MLP neurons of a small language model. Each row is named by its layer, matrix (gate and up: input weights) and neuron, and shows model dimensions 0-127. Each number is 128 + 32 x the weight over its row's rms, rounded and kept within 0 to 255. A neuron's up and down rows have the sign that makes its largest values positive.
Before each neuron's rows, "fires in" lists the words (lower case) most often at its 100 highest values on Wikipedia text that the model never trained on. A number after a token or word is its count.

fires in: "to" 53, "into" 29
L4.gate83 [178 117 135  98 135 119  69 178 145  68 173 142 138 115 145 178  82 144  99 105 145  68  67 176 118 163 117  82 115 185 119 160 114  60 160 122 136 114 102  65 155 127 124 169 108 122 121 126 177  67  43 177  66 153 132 120 121 181  80 204 106  80 112 190 121 132 152 103  67 158 211 150 171 121  44 112 139 133 135  99 174 130 110 137 134 102 157 151 172 140 128 159 143 151 138  72 107 133 126 138 139 115 102  50 148 143 118 139 147 119 101 142  93 143 136 119 147 151 129 183 102 116 121  85 106 125  58 158]
L4.up83 [112  94 142 166  93  85 100 103 166  94 124 107 237 124 148  99 100  90 100  66 123 146 122 129 127 131 109 168 135  89 176 206 137 185 220 129  67  63 100 141 134  79 156 147 145 158 118 141  62 158 146  90 131  60 135 130 133 178 191 118 124 123 118  91 160 149 155 167  99 111 164 183 111 139 145 133 138 121 141 123 143 132 124 145 138 120 124 155 158  96 164 111  81 135 100 103  72 119  96 155 141 161  99 171 110 136 192 140 129 152  56 105 130 156 129 102 159  93 115  86 106 108 106 195 189  97 118 111]

fires in: "s" 32, "not" 10, "cancer" 4, "containing" 4
L4.gate8 [ 68  98 107 157 125 153 152  63 100 145 120 103 139 137  11 120 156 188  78  79 153  99 122 149 183 147 139 106 184 180 135 116  96 140 104 138 180  88 154  94 115 127  82 163 122  83 137  95 165  63 171  96 147 126 102  97 108  95 138 151 147  71 117 135 156  98  71 108  87 126 122 116 153  97 134 140 127 129 135 121  98  99 158 128 178 149 155 182 136 143 156 152 186 193 177 112 104 100 150 167 172  57 165 115 132 133 104 130 157 138 111 125 153  94 162  90 145 158 124  94 141 137 201 126 101 116 104 169]
L4.up8 [139 121 122 133 171 169 187 135 103  90 138  58 208 143 157 100 101  93 170 102  97  91  96 173  87 183  75 132  88 147  74 140 168 143 129 120 147 118 121 128 150 104 123 108  80 117  99 132 170 113  78 117 123  99 115 152 112  96 132 176 133 137 107 109 142  94 160 166 123 127  99 148  83 112 202 134  70 123  92 146 145  34 135 176 159 141 124 159 164  96 142  99 114 157 113 138 140 177 109  69 112  89 155 183 146 154 124 172 146 104 133 162 137 135 141 178  87  91 155 113 185  77  88 139 162 136 166 129]

fires in: "also" 66, "first" 5, "commonly" 4
L4.gate263 [ 82  82  96 119 145 110 190 122 133 159 128 149  92 180 150 139 121 137  78 116  77  90  58 184 109 121 120 141 146 112 123  92 149  93 139 107  79 133 165 123 188 168  77 186 139 139  97 123 184 134 154 126 159 110 107 141 160 127 127  92 120 139 161 144  82 179 177 106 119 141 163 169 166  86  71 116 176 121  97 129 164  85 108 157 134 107 138 145 145  64 117 106 153 116 116 120  96 154 114 181 148 135 140 115 169 113 116  88  85 112 105  81  84 162  57 120  96 144  36 125 141 147 115 163  70 129 137  69]
L4.up263 [ 93 100 133 113 128 121 155 122 141 137 137 160 128 100 154 109 196 123  87 117  81 112 185 145  64 144 111 184 130 126 136 150  88 151 114 138 160  98 155 127  75 153  72 150 108 147 101 184 100 109 126 160 204 115 136 117 105 146 173  90 171 154 162 122  85 156 208 100  84  53 117  67 148 126 205 115 125 111  95 129 112 143 127 134 121 174 133 106  80 133 124 131 128 141 113  72  66 100 131  88  80 199 131 112 167  61  78  76 114  97 151  65 132  93  90 111 154 103 207 143 147 149 116 136 148 148 112 163]

fires in: "n" 19, "united" 11, "command" 7, "website" 7, "of" 6, "located" 4
L5.gate274 [139 186 119  82  79  92 144 106 149 131 147  78 121 145 190 136  47 187 109 149 128 164 188 174 110 148 118 155 156 166 140 139 148 104 152 181 115 109 103 177 177 120 104 169 119 154 114  74 129  93 152 124 129 108 133  87 138 129 124 101 164 143 154 174 150 113 157 129 150  91 197 128 162 145  96 127 168 179 134  68 112 171  84 114 144 159 121 132 123  92 120 117  84 140 169 100  75 173 143 141 118 137 137 162 138 145 138 130 159 117 142  86 162 182 152 140 150 114  95 142 100 143  86 177 140  85 153  99]
L5.up274 [100 153  87 101 108 109 167  88 149 146 142 138 121 128  90 166 101 154 148 164 145 134 136 144  98 180 181 128  48 112 124 153 200  79 101 177 125 146 144 137 128 147  87 176 151 185 103 103 208  77 125 136 176  94 149 157 174 115 105 142 121 155 130 198 194 125 135 135 162 109 170 184 233 163 140  96 109 161 155  85  92  82 143 117 129 157  91 133 111  78  75 160 144 175 146 114  88 152 127  88 135 132 172 123  68  76 163 114 140  88  95 169  99  94 117  96 134 143 125  82 100 143  95 115 116 131  97 123]

fires in: "is" 42, "known" 14, "also" 14, "more" 7, "have" 6
L7.gate219 [145 135 107 116 108  99 157 133 187 129 129  87 162 149 184 124 184 154 115 158  55 113 187 120 118 146 126 123 139  56  94 143 179 165  86  95 127 115 107 198 157 141 106 151 179  78 110 172 160 128 127  73 132 112 123  87 146 117 152 143 133 173 150 188 122  82 147 125  82  93 145 169 155 153  91  84 151 140 135  87 124 121 144 129 100 123 143 105  99  99 133 144 107 178 123 163 154 189 126 120 104 206  89 129 142 141 139 131  99 133  68 135  77  84 135 185 143 158 137 114  96  71 117 137 187 185 134 131]
L7.up219 [151 142 122 145 142 199  94 110 169 171  80 120 162 155 141 126  91  99 138 121 157 145  78 127 170 145 163 121 131 134 181  94  98 137 152 144 114 161 136 137 135 197 136 139 114 152 129  94  80 128 136 179 123 116  61 141 133  78 132 197 108 154 150  61 115 134 118  42 140 131  84 168 120  88 162 142 178 102 111 145 122 122 104 147 156 165  95  84  74 156 163 139 140 157 129 158 132 144 135 132 106 163  93 134 125  97 163 154 142 144 153 168  97 152 180  70 121  63 154  46 172 144 111 133 137 179 100 171]

fires in: "is" 21, "became" 17, "become" 10, "are" 6
L9.gate348 [119 183 104 119 137 165 106 105 175 103 109 165 127 117 135  55  77 133 109 152  49 137  62  80 121 111 140 125 161 118 206 141  75 164 154 121  90 142 138 156 187 105 155 138 107 185 140 171 144 137  87 143 114 124 120 117 118 130 153 125 138 112 107 180 118 140 151 121  85  71 127 154  92 104 164 174  87 122 133 124 116 150  77 144 152 120  77 142 115 198  95  83 175 102 135 166 137  69 163 185 144 150  82 137 129 161 183 185 171 186  94 134 117 111 149  94  99 122 143 116 171 127 137 143 151 166 130 157]
L9.up348 [149  62  93 152 118 100 138 207 136 125 103  57 140  82 140 112 118  90 138 100 130 142 176 111 140 115 146  99 197 106 155  72 136 117 199 118 136 113 148 113 132 129 142 184 124  57  66 116 103 126 103  73 114 137  81 162 170 128 145 149 125 158 104 136  98 158 151 108  59 147  95 105  97  93 101  88 120 111 131 108 103 152 110 100 161 122 136 137  85 137 110 154  94 182 160 146 106 154 108 110 174 106  85 152 130  96  95 133 144  74 122 110 105  44 153 215 130 156 216 102 111 109 144 132 150 145 127 132]

fires in: "and" 38, "team" 10, "corps" 5
L6.gate122 [198 123 154 155  92 165 141 128 106 129 142 168 180 113 128 111  99 103 166 150 101  94 171  76 122 124  60 145 154 114 144  84 140 120 136 130  99 143 127  98 128 192 132 120  79 115 180 139 134 139 126  68 155 146 145 153 152 132 106 116 175 119 155 166 162 133 159 120 139  83  99 173 181 167 130 154 161 118 112  86 140 133  66 156 139 134 152 151 205 166 168 156 141 115 147  84 187 122  83  39 126 146 127  69  78 114 146 152 153 172 170 136  91 154 106 122 134 130 105 121 150  94  77  81 164  62  94 152]
L6.up122 [102 187 124 157 123 169  83 157 102 157 120 143 104  63 101 151 148 136 123 124 108  80 154 176 115 120  57 107 139 102  98 130 128 135 161 149 163 125 111 133 101  79 112 113 192  83 128 136 102 121  92 177 148 151 161 149 117 158 154  76  79 138 170 153 204 133 151 152 102 130 176 127 117  95  82 109 176  77 122 145  73 102 129 151  99 170  91 146 158  87 132 140 138 118 160  48 139 106 107 135 167 105 114 145 135 110 168 138 154 134  80 148 145 151 119  54 137  88  96 119 152 151  82 120 103  92 197  40]

fires in: "first" 30, "second" 12, "rochdale" 7, "mother" 4, "moderate" 4, "best" 4
L4.gate130 [194 131 137 126 107 121 154 105 147  71  94 158  25 161 153 155 146 107 124 132 125 116 126  93  91 160 118 115  84 108 151  21 104 161 128 150 123 118 111 126 104 165 147  95 119  89 111 144  54 155 108  94 117 167 131 122  97 154 141 110 110 143 136 118 136 136 143  75 134 131 112 152 150 102 179 161 135 163 102 162 145 114  78 113  37 122 170 138  92 121 167 159  25 112 114 109 120 121 139 123 114 137 123 184 109  98 165 175 134 137 120  71 105 127 145 169 158 101 131 119 158 134 126 181 136 108 124 106]
L4.up130 [126 135 122 151  74 175 172 145  75 129 155 144 118 153 170 113 150 101 176 126 118 100 153 137 176 123 129 124 126  59 119  40 167 192  41 102  72 140  63 151  87 134 108 111 167 160 141 123 179 137 111 110 156 124 115  99 128 142 174 103 125 178 126 141 106 126 154 157 151 166  81 111  72 109 164 109 107 133 101 137 167 103  76 104 176 135 118 127 137 140 121 145  88  88 134 119 134 101  96 135 121 156 115 143 142  92 122 109 111 132 187 135 150 147 116 170 135  73 100 132  86 109 116 120 144  97  74 146]

fires in: "to" 17, "will" 11, "could" 10, "would" 9, "can" 8
L13.gate198 [138 174  62 176  99 128  94 101  97 123 143 105 126 139 112 157  84 125  95 154 109 130 124 123 110 158 112  97 233 129 143 137 112 140 166  91 171 168 121 108 101 116 131 148 131  89 139 160 221  99 154 145  88 102 156  90 135 100 144 169 137 131 141  75 151 146 139 129  56 151 143 166 121 163 100  98 145 105 131 173 194 126 112 136  97 101 108 137 192  87 149 189 128  81 117 153 106 151 148 179 116 171  86 153 121 182 160 138 171 137 126 143 129  64 121 141 162  96  63 126  97 130 157 185 134 124 133 125]
L13.up198 [112  94  77 135 132 148 148 125 123 132 133 134 102  93  77 162 158 176 142 110  95 177 135  96 131 108 131 125 137 116 135 125  93 168 107 133 122 150  93 127  97 133 171 153  80 105 204 142 171 112 176 130  98 153  94 119 114 112 148 178 124  84 169 135 163 184 209 106 134 175  95 146  77  81  75 106 126 109 121 144  86 221 138 134  93 136 140 139 134 168 134  66  71 103 146 138 140  94  51 109 119 117 123 113 140 116 110  85 138 130  56 165  66  78 100 150 154 185 150 168 151 117 112 127  66 122 135 122]

fires in: "also" 43, "such" 21, "still" 5, "currently" 5, "rather" 5
L7.gate222 [ 94  96 111 133 148 169 136  91 120 146 170 151 122 155 159  92  98 105 162 143 106 132 103  67  92 132 137 144 110 123 124 107  99 128 120 175  74 146  96 106 106 129 120 138 151 119 132 156  80 161 176 129 152 151  74  87 124  54 162 149 126  95 140  84 114 200  69 157 105  85  86 201 124 106 174 139  99  56  50 142 148 124  85 143 105 137  82 106 141 145 135 115 163 152  89  55  75 163 115 126 121  52  80 115 148 126 128 126 114  88 121 104 110 183  63  99 142 132 115 180 120 103 185 155 165  76 130 131]
L7.up222 [118 159 115  98 106 174  94 123 196 108 151 162  68 112 147 118 140  77 157  64 131 148 123 163 134 167 103 113 155 115 128  90 170 127 129 136 100 144 107  95 141 156  92  71 118 157 104 152 138 158  78  87 138  91  81  60 138 161 152 158 156 148 172  93 131 156 136  95  94  68 105 160 181 166 146 121 149 184 105 133 178 118 134 171 140 128 110 163 127 119 162 124 114 163 141 134 154 152 125 115  65  94 160 114 147  98  46  93  79 109 181  68  96 137 144 118  96 173 161 132 140 203 146 101  81  83 173  89]

fires in: "of" 85, "and" 7
L4.gate450 [128  88  78 115  67 110 130 123 152 100 186  97 141 142 118 126 125 121 123 106  85 127 127 144 121 145  93 134 110 141 121 149 115 149 128 128 121  61  80 154  93  94 184 146 170 160 144 115 137 133 170 185 160  38 105 120  40 131 180 130  90 120 102  78 108 128 155 163 142 136 123 134  82  97 177 198 134 126 103  62 143 146 106 166 156 108 126  99 143 107 115  85 154 107 133 144 221 160  77 114 131 129 125 115 150 154 171 141 115 118 147  70 173 165  59 145 117 213 124 149 107 114 116 103 147 132 114 172]
L4.up450 [153 155 180 175 127  94  79 107 140  74 127 135 134 111 177 173 120  89  99 120 110 130  70 110  64 177 109 113 149 115 148 130 122  77 135 164 116  88  83 174  69 124  93  67 143 118 151 149  97 156 102 119 197 152 112 145 174 130 169 172 144 150 154 157 153 172 139 115 121 125 174 166 156 136 134 117  62  84 150 134 141 123 209  68 168 117 107 163 184 151 113 142 155 196 145 134 130  62 178  57 122 167 141 107 101 132 115 138 110 175 130  89 159  78 153 151 163  89 131  83  88  75 128 189 139 152 140 109]

fires in: "time" 37, "population" 14, "number" 10, "forced" 4, "majority" 4, "election" 4
L5.gate500 [ 98 169 125  95 150 185 140 157 123 117 210 127 133 137 116 164 113 117 121 148 139  92 146  69  81 124 132 118 146 197 156  59  76 147 103 125 151 137 188  81 128 162 174  96  98 110 111 148 134 127 149 172 147 173 150 160  90 136 120 126 111 131 195 131 151 124 147 113 107 181 190  91  84 122 100 143 139 109  63 117 104 128 102 190 135 166 146 115 144 154 150  74 126 161  61 180  83 171 149 104 126 152 192 132 148 124 127 105  90 114  93 124 125 113  99 137 140 140 140 105 117 188 124 173  77 138 114 127]
L5.up500 [146 106 133 200  90 145 105 101 148 100 138 131 194 105 128  99 102 111 137 138 120 108 175  69  99 141 110 144  92 138 135  68 123 168 160  74 191 176 135 126 135  98 101  37 164 118 154 152 135 105 142 134 132 133 146 176 143 159 129  98 135 155 139  58 151 159 197 159 108 110  84  80 136 102 122 138 146 134 135 128 143 129 164 118  83 117 136 126 108  94  87 118 124 155 137  92  78 101 144 111 134 111 122 129  96 119 119 129  93 114 135 139 131 112 125 116 165 104 135 135 124 108 160 116 114 128 125 162]

fires in: "not" 32, "t" 13, "s" 10, "may" 5
L6.gate27 [122 143 183 157 154 153 133 113  93 114 117  66  88  88  88  74  90  76 181 107  99 136 151 101 138 125  55 192 124 133 107 124 131 105  91 100  76  89 140 166 128 157  82 142 121 100 141 121 216 136  86 121 109 120 117 180 114  89 129 113 149 160 159 120 140 130 104 164 150 150 112 122 109 165 150 118 129 121  89 140 172  92 128 143 112 151 132 146 204 159 200 101 199 182 189 102 119  78  87 146 136 111 141  95 137 133 119 122 140 192  87 110 148 154 108 112 124  67 147 135 158  90 122  71 129 114 126 174]
L6.up27 [137 122 135 131 145 167 128  88 114 143 153 148  79 136  85 169  91 142 117  69 156  74 134 125 124 116 101 157  96 135 143 135 140  83 143 128 143 166 176 152 117 127  95  98  97  96  91 100 160 120  86  99 130 142 165 112 150 135 161 141 171 123  66 178 121 143 115  96 179 167 193 130 107 169 104 146 150 148 109  53 154 115 120  88 143 134  58 149 163 168  80 194 125 121 129 125 109  92 145  76 154 131 122 112  91 136  73 131 141  90 171  56 109 174  48 152 113 104 129 187 135 138 133 107 160 150 123 129]

fires in: "they" 29, "who" 15, "company" 7, "police" 4, "she" 4
L12.gate460 [151 152 133 166 118 155  82 145 119 129 108  78 135 150  97 122 152 166 130 116 123 154  87  81 136 178 198 120 109 134  83 138 161 103 152 162  95  64 102 111  70  94  49 106 149 112 171 141 180  94 164 160  94 126 107 105  86 129 175 188 136 132 120  85 137 138 135  90 205 141 170 124 173 173  97  43 179 146 156  98 101 155 149 111 185 175 128 155 155 123 109 107 138 154 149  59 115 151 120  84  86 124 129 105 143 121 103 143  88 131 129  97 110 144 153 178 112 126 119 162 102 145 133  82 123  96 144 106]
L12.up460 [123 159 130 181 124  98 191 125 145 115 111 109 152 162 108 102 104  95 130 136 106 180 110  62  88 171 153 109 149  98 115  88  98  85  96 156 157  78 194 117 135 121  68  87 134 186 140 162 129 124  99 141 106  86 120 210 131 187 123 126 198 129  99 132 136 140 156  91 184  79 162 206 131 161 141  99 143 117 158 109 160 122 140 133 130  94 137 140 120 162  85 153 110 199 147 147  71  93 119 154 138 136 120 140  82  91 130 154 130 125 143 119 175 140 167 158 120  82 174 132 199 102 207 127 146 116 131 118]